From a checkpoint of a small transformer trained on Wikipedia.
Architecture: learned positions, tied embeddings.
MLP neurons of a small language model. Each row is named by its layer, matrix (gate and up: input weights) and neuron, and shows model dimensions 32-127. Each number is 128 + 24 x the weight over its row's rms, rounded and kept within 0 to 255. A neuron's up and down rows have the sign that makes its largest values positive.
After each neuron's rows, "fires on" lists the tokens most often at its 100 highest values on Wikipedia text that the model never trained on.

L6.gate189 [122 113 125 132 127 148 114 132 135 150 113 172  86 110 147 133 141  93 126 104 129  90 168 188 120 193 118 152 110 154  64 116 101  98 122  83 153  80 148 137 154 137 169 127 114 126 106 114 169 108 135 128 118 137 127 136 131 136 121 172 114 161  81 115 142 132  92 122 124  97 186 132 152 160 118 137  98 114 146  98 127 150 117 119 135 105 108 101 129 145 132 154 125 111 115 152]
L6.up189 [138 156 105 132 115 157 131 140 132 126 127 128 155  98 161 125 134 116 117 144 130 134 169  88 148 135 124 136 129 122 124 149 128 142 134 158 119 130 145 130 122 185 101 152 160  89  99 131 121  84 174 122 122 110 110  94 157 101 134 148 119 139 162 121  87 109  66 131 119 134 100 139 135 145 165  84 149 171  95 153  90 134 100 168 133 125 106 127 151 129 170 139 189 117 111 126]
fires on: "n", "u", "ed ", "r", ": ", "{"

L2.gate56 [119 190 157 118 141 100 123 140 141 107 128 129 137 128 139 139 131 131 201 111 117 109 146 170 115 145 127 189 134 127 158 146 111 113 162 128 140 106 139 118  99  87 158 116  97 135 111 126 113 108 131 134 130 108 124 123 140 107 108 129  92 123 148 138 116 139 103 129  82 145  97  72 121 160 156 151 139 128 104 139 134 146  98 115 131 119 102 167 160 112 118  80 116 109 105 132]
L2.up56 [145 166 167 106 142 119  94  99 148 134 144  99 118 154 145 178 108 115 132  99 148 132 120 184 140 153 124 123 146 145 119 159 140 165 120 176 135 125 120 123 136 123 129 122 125 142 143 112 114  92 143 149 120 171 139 157 135 134 104 125 104 117 119 140  93 172  76 110 117 138  98  90 133 142 134 146 140 156 122 125 165 135 109 144 130 119 130 166 145 108 133 122 119  95 170  91]
fires on: "y", "\n", ": ", "; ", "am"

L8.gate315 [163 112 106  95 142 129 129  81 138 103 106 123 160 126 128 129 168  68 136 120 105 153 126 131 160 136 112  90  85 103 151 152  84 130 135 126 119 105  91 104 167 135 113 131 115  99 129 135 140  96 128 130 126 133 115 129  92 109 109 139 129 142 116 118 123 111  92 169 146 132 134 128  77 150 167 106  96  96 147 135 139  87 156 149 144 128 113 130  64 135 130 112  82 103 152 135]
L8.up315 [125 123 141 140 151 173 134  86 105 150 122 107 109 131 133 185 161 117 115 113 117 132 146 149 186 170 189 126 112 110  98  49 102 140 136 134 164 108 115 121 116 115 138 106 128 126 117 133 149  95 136 148 154 123 137 158 158 167 141 143 132 122 152 109  98 111  93 155 138 137 111 140 158 123 116  95 111 122 138 116 152 113 102 121 143 178 128 140 128 119 141 128 172 149 131  98]
fires on: "i", "f"

L2.gate462 [ 82 125  90 166 139 110 150 104 137  60 121 136  98 116 166  91 110 113 154  87 153 138 112 136 120 116  96 156 134 105 142 109 129 103 134 124 124 137 142 102 126  88  82 137  78 149 111 121 107  91 140 151 137 138 128 136 165 162 107  95 148 137 125 170 122 117 134 130 129  99 133 150 178 128 135  81 103  93 179 131 107 133 120 136 132 135 105 140  87 116 126 140 122 138 100 130]
L2.up462 [106 149 104 126  77  89 142 138 131  87 129  89 120 122 164 113 122  71 144  90 114 143 141 184 104 126 100 136 121 124  88 146 108 109 110 138 136 100 123 112 126 136 108 136 106  93 102  97 132 109 134  90 108 102 121 125 190 152  69 132 120 170 134 162 112 108 185 142 145  88 159 138 126 148 121 118  89  81 150 122 135 115 115 119 138 134 134 126 119 142 151 133 125  97 111 142]
fires on: "R", "#"

L6.gate434 [112 130 106 111  81 126  94 111 102 103 119 132 127 119 108  70 155 133 135 129 136 189 126 129 107 148 104 128 143 107 106 104 135 157 124 126 148 122 139  65 133 148  98 114 123 122 118 142 136 110  91 151 107 112 142 135 121 119 119 118 148 165 128 143 142  83 172 119 179 146 149  96 116 166 158 106 137  91  81 154 176 163 112 109 175 113 181 189 105 116 162 138  88 147 148 100]
L6.up434 [150 136 139  97 153 161 134 104  96 116 157 139 138  91 103 163 134 138 154 107 132 124  86 110 134 125 130 130 144 101 102 144  75 138 191 102 167 105 121 108 116 122 178 133  97 120 137 150 121 120 146 165 118 103 135 127 105 110  82 125 129 143 128 135  99  77 103 156 146 146 151 180 146 107 119 122  97  75  91 126 159 111  85 169 170 115 155 109 119 149 126 130 130 110 150 116]
fires on: "i"

L8.gate495 [ 99 116 153 102 155  86  77 123  94 154 119 106 119 139 134 102 114 155 141  83 137  89 127 140  71 143 170 115 115 133  96 118  95 127 112 122 132 136  91  98 126 124 146 135 148 134 103  85 126 149 109 113 152 110 121 146 132 104 143 116 114 132 137 156 144 151 147 129 128 131 160 149  82 138 152 130 147 135 108 142 126 133  97 105 157 141 129  70 127 148 102 101 136 120 126 181]
L8.up495 [151 107 167 134 139 124 138 128 143 143 133 119 159 155 121  94 139 134 121 133 128 142 153 119 140 101 111 133 137 155 120 121 107  82  83 127 127 122 114 111 183 141 124 101 164  87  65 105 198 121 114  95 116  83 136 137  86 145 139 137  91 120 118 126 166 155 145 145 128 172 141  84 116 158 195 104 130 112  96 150  97 149 146  92 171 156 147 107 115 125 108 115 119 139 152 113]
fires on: "f", "il", "k", "d", "ear"

L4.gate458 [137 114 143 135 137 102 178 134 132  79 137 143 170 124 121  60 104  88 152  90 110 145 138 149 139 125  93 130 107 103 126 157 150 101 132 151 100 136 132 115 100 126  82 115 137 126 154  74  85 144 126 124 127 154 141 129 105 139 117 114 142 129 133 160 130 121 117 145 140  98 136 190 114 179 104  82 117 132 170 145  96 141 113 136 125  83  86 110  95 152 142 132 111 153 122 135]
L4.up458 [111 125  85  89 115  91 127 136 113 134 121  96  97 138  96 109 125 117 104 122 146 138 133 117 104 147 102 141 141  90 135 141 126 135 175 152 161 153 127 144 135 107 106 133 114 147 134  65 111 126 102 139  89 156 105 146 162  87 127 103 111 120 124 131  97  89 133 168  80  92 173 162 166 120 110 117 102 125 160 121 121 179 160 104 118 101 102 113 116 136  87 119  88 100 133 153]
fires on: "R"

L8.gate207 [114 149 141  87 112 133 156 142 139 129 150 153 161 155 133  82 120  81 145 123 149 157  95 140 142 132 140 103 123 111 150 140  78 105 150 100 148 128 101  52 107 146  74 109 156 111 135 142 111 149  88 159 152 140 152 126 121 107 119 114 115 136 129 111 147  98 112 195 127 165 104 121 123  92 177 111 114 142 113 110 135 114 144 109 108 114 127 101 128 133 133 114 135 121 107 166]
L8.up207 [180 118  97 159 112 132 140 113 150 176 119 122 125 145 189 136 108 161 144 142 150 116 104 145 140 131 124 135 123 117 132  83 126 117 128 123 135 150  86 129 127 120 119 133 129  87 103 143 115 119  98 133 168 117 131 138 118 155 112 180  43 139 107 158  97 115 103 141  89 143 158 132 165 102 138 169 152 143 139 117 101 105  97 130 132 108 151 121 159 114 104 163 138  94 181 182]
fires on: "h", "i", "as", "t", "re"

L4.gate448 [161 136  84 114 118 134 123 173 161 137 109 102 107 159 166 130 139 132 142 117 182 145 158 122  98 143 174 142 168  95 122 173  82 146 123 137 126 120 135 103 105 141 119  99 105 121 152 152 109 144 146 115 139 140 118 150 152 143  95 103 106 161 144 147  96 123 130 132 133  99 118 111 153 129 127 132 143 126  84 158 131 152 144 126 132 129 140 164 138 102 119 116 116 119 130 141]
L4.up448 [164 146 121 144 126  97 124 162 130 148 116 134  78 156 165 123 149 157 146 122 116 143 148 103 135 128 110 140 119 137 124 108 109  96 151 115 138 180  96  97 112  84  85 105 114 121 114 104 163 130 151  99 126 137 123 138 191 166 145  76 135 123 170 154 136 127 126 156 107  83  78 131 159 139 129 154 108  69  75 142 128 126 155 123 141  67 109 138 123  94 128 152 100 163 105 154]
fires on: "Q", "ing", "=", "ang", "ag"

L7.gate324 [103 118 126 129  79 113 131 112  99 138  80 141 132 139 127 132 141 122 152 116 132 130 137 157 116 115 117  98 145 102 149 183 152 113 114  99 167 129 117  88 129 149 115 146 106  92 110 148 113 134 144 161 128 153 123 107 167 133 109 137 134 115 162 103 118 147 146 157 131 134 140 110 124 143 141 114 114  94 108 138 143 143 117 135  93 125 115 156 127 146 131 134  79 147 123 123]
L7.up324 [144 138 105 145 162 111 145  97  96 142 139 167  87 120 144 136 121 104  96 140 131 118 137 117 138 173 149 133 160  95 167  83 127 138 147  90 140 102 118 126 151 135  90 106 109 105 153 138 142  97 151 117 157 125 135 127 175 158 152 100  62  49 149 101 104  99 130 162 108  98 125 136 149 132 157 116 166 142 108 137 143 130 120 124 176 127 112 110 127 124 122 139 141 165 146  96]
fires on: "a", "u", "m", "ad", "c", "f"

L2.gate505 [172 162 104 102 117 130 177 128 144  98 147  87 137  76 102 130 106 113 134 101 128 127 134 147 153 145 145 138 156 102 119 146 139 126 118  93 160 122 123 116 124 105 147  80 139 152 172 120 104 121  88 100 115 138 115 128  98 103 187 134 104 127 140 140  84 161 105 105 143 146 144 112 148 114 146 112 115 121 167  99 111 139  89  75 149 162 128 132 182 155 113 125 108 149 124  93]
L2.up505 [177 131  89 109 112 121 125 134 122  95 143  75 123 104 133 161 115  91 133 103 130 128 124 135 161 114 147 128 121 148 139 132 127 119 120  92 161 125 139 144 126 115 135  73 120 130 177 114 161 118 100 115 124 136 122 143 119 123 164 114 129 126 166 151 124 164 120 118 145 174 156 101 137 118 159 139 106 139 160  81  98 141  97  81 147 166 139 124 141 169 116 159 124 145  87  91]
fires on: ". ", "ak", "K", "\n\n", "=="

L6.gate177 [114 103 137 100 131 140 144 132  94 121 144 137  81 131 108 142 116 140 173  87 126 133 137  77 124 138 169 131 131 101 118 140 135 157 127  92 132 107 153 114 107 140 109  70 113 151 154 159 188  90 139 141 118 107 123 142 100 147 123 132  68 130 125  88 164 138 148 145 118 135 135 102 161 111 109 104 132 152 175  94 109 125 101 107 140 136 158 171 179 145 124 150 114 153 139 128]
L6.up177 [139  95 127  99 147 140 115 170 132 118  88 119 173 142  92 100 133 148 139 100 148 181 146 136 119 148 123 120  96 116 146 128 166 143 120 116 133 127 109 106 108 104 145  97  87 129 177 112 143  87 122 103 126 113 144  78 120 143 144 116 142  90 171 117 153 123 141 128 123 124 168 139 152 118 119 142 137 162 138 161 101 184 133  90 119 130 116 120 114 138 115 129  88 133 162 104]
fires on: "K", "os", "im"

L2.gate203 [109 164 113 167 124 140  98 104 134 120 129 109  90 144 138 169 103 126 156  81 147 116 133 164 128 149  96 162 121 121 148 152  99 121 158 105 149 132 135 108  83 114 111 159 149 131  96 114 156 126 110 117  86 100 114 114 127 119 130 161 121  91 129 108  88 123 106 144 150 108 134  99 132 138  99  99 121 130 142 139 110  78 116 126 138 154 126 178 142 126 142  73 158 114 132 162]
L2.up203 [123 154 137 152 149 120 116 114 139 103 147  83 127 135 145 183 135  87 108 141 126 124 118 114 117  79 127 166  87 142 125 127 128 131 127 111 144 110 133 155 103 141  90 123 155 115 148 135 133  70 123 132 132 111  97 100 156 151  77 180 118  96 142 111 116 197 131 145 122 119 128 143 176 132 114 126 132 126 102 184 118 129 131 123 148 148 124 158 167 147 163 110 162 124 107 153]
fires on: "- ", ": "

L7.gate361 [134 137 141  93 141 137 141 119 108 152 157  70  96 133 138 127 118 155 137 110 111 147  93 126 175 133 157 164 131 149  99 117  86 140 148 134 123 126 163  79 117 130 110 104 146 109 169 136 175  82 127 124 120 140 103 123 107 130 123 136  97 121 178 115  92 130 182 145 135 145 175  97 129 105 133  66 153 142 122 146 102 140 126 128 111 181 139  92 163 111 130 127 161 135 160 130]
L7.up361 [161 147  94 106 111 137  85 123  91 116 125 138 129 166 108 107 136 124 114 126 157 114 103 132 115  73 134 130 131 132 146 127 130 112 122 135 164 121 129  97 131 154 124 131 132  92 136 142 147 124 117 148 122 166 116  98 111 138 136 123 134 111 117 159 113  99 160 125 109 138  94  77 138 135  94 160 112  87 126  84 110 141 146 105 128 142 122 106 157  96 159 133 132  82 131  99]
fires on: "ol", "n", "en", "ub", "im", "ul"

L7.gate449 [ 74 131 115 124  66 152 138 176  90 148 104 142 162 182 145 178 117 157 125  93  96 136  75  90 116 134 156 141 137 125 114 130 100 107 118 125 117 130 124 121 127 108 131 136 118 143 141  94 133 124 150 105 133  90 163 181 142  98 131 130 152 105 120 136 108 129 123 136 142 135 146 118 161 145 181 132 137 155 102 129 117 148 134 131 123 131 133 120 156 105 149 119 150 142 108 148]
L7.up449 [111 104 135 139 121 102 141 105 105 140 168 147 154 135 144 180 120 128 128 115 108 103 132 165 123 147 136  99 108 101 129 174  86 129 120 148 146  91 158 147  87 148 172 126  82 145 144  96  76 152 102 123 134 149 171 117 105 131 144  96 104 114 125 159 144 121 142 119 100 135 160 140 143 138 158 142 160 120 135 142 148 146 130 151 122 134 171 153 172 156 138 141 143  97 145 166]
fires on: "h", "c", "oun", "-", "t "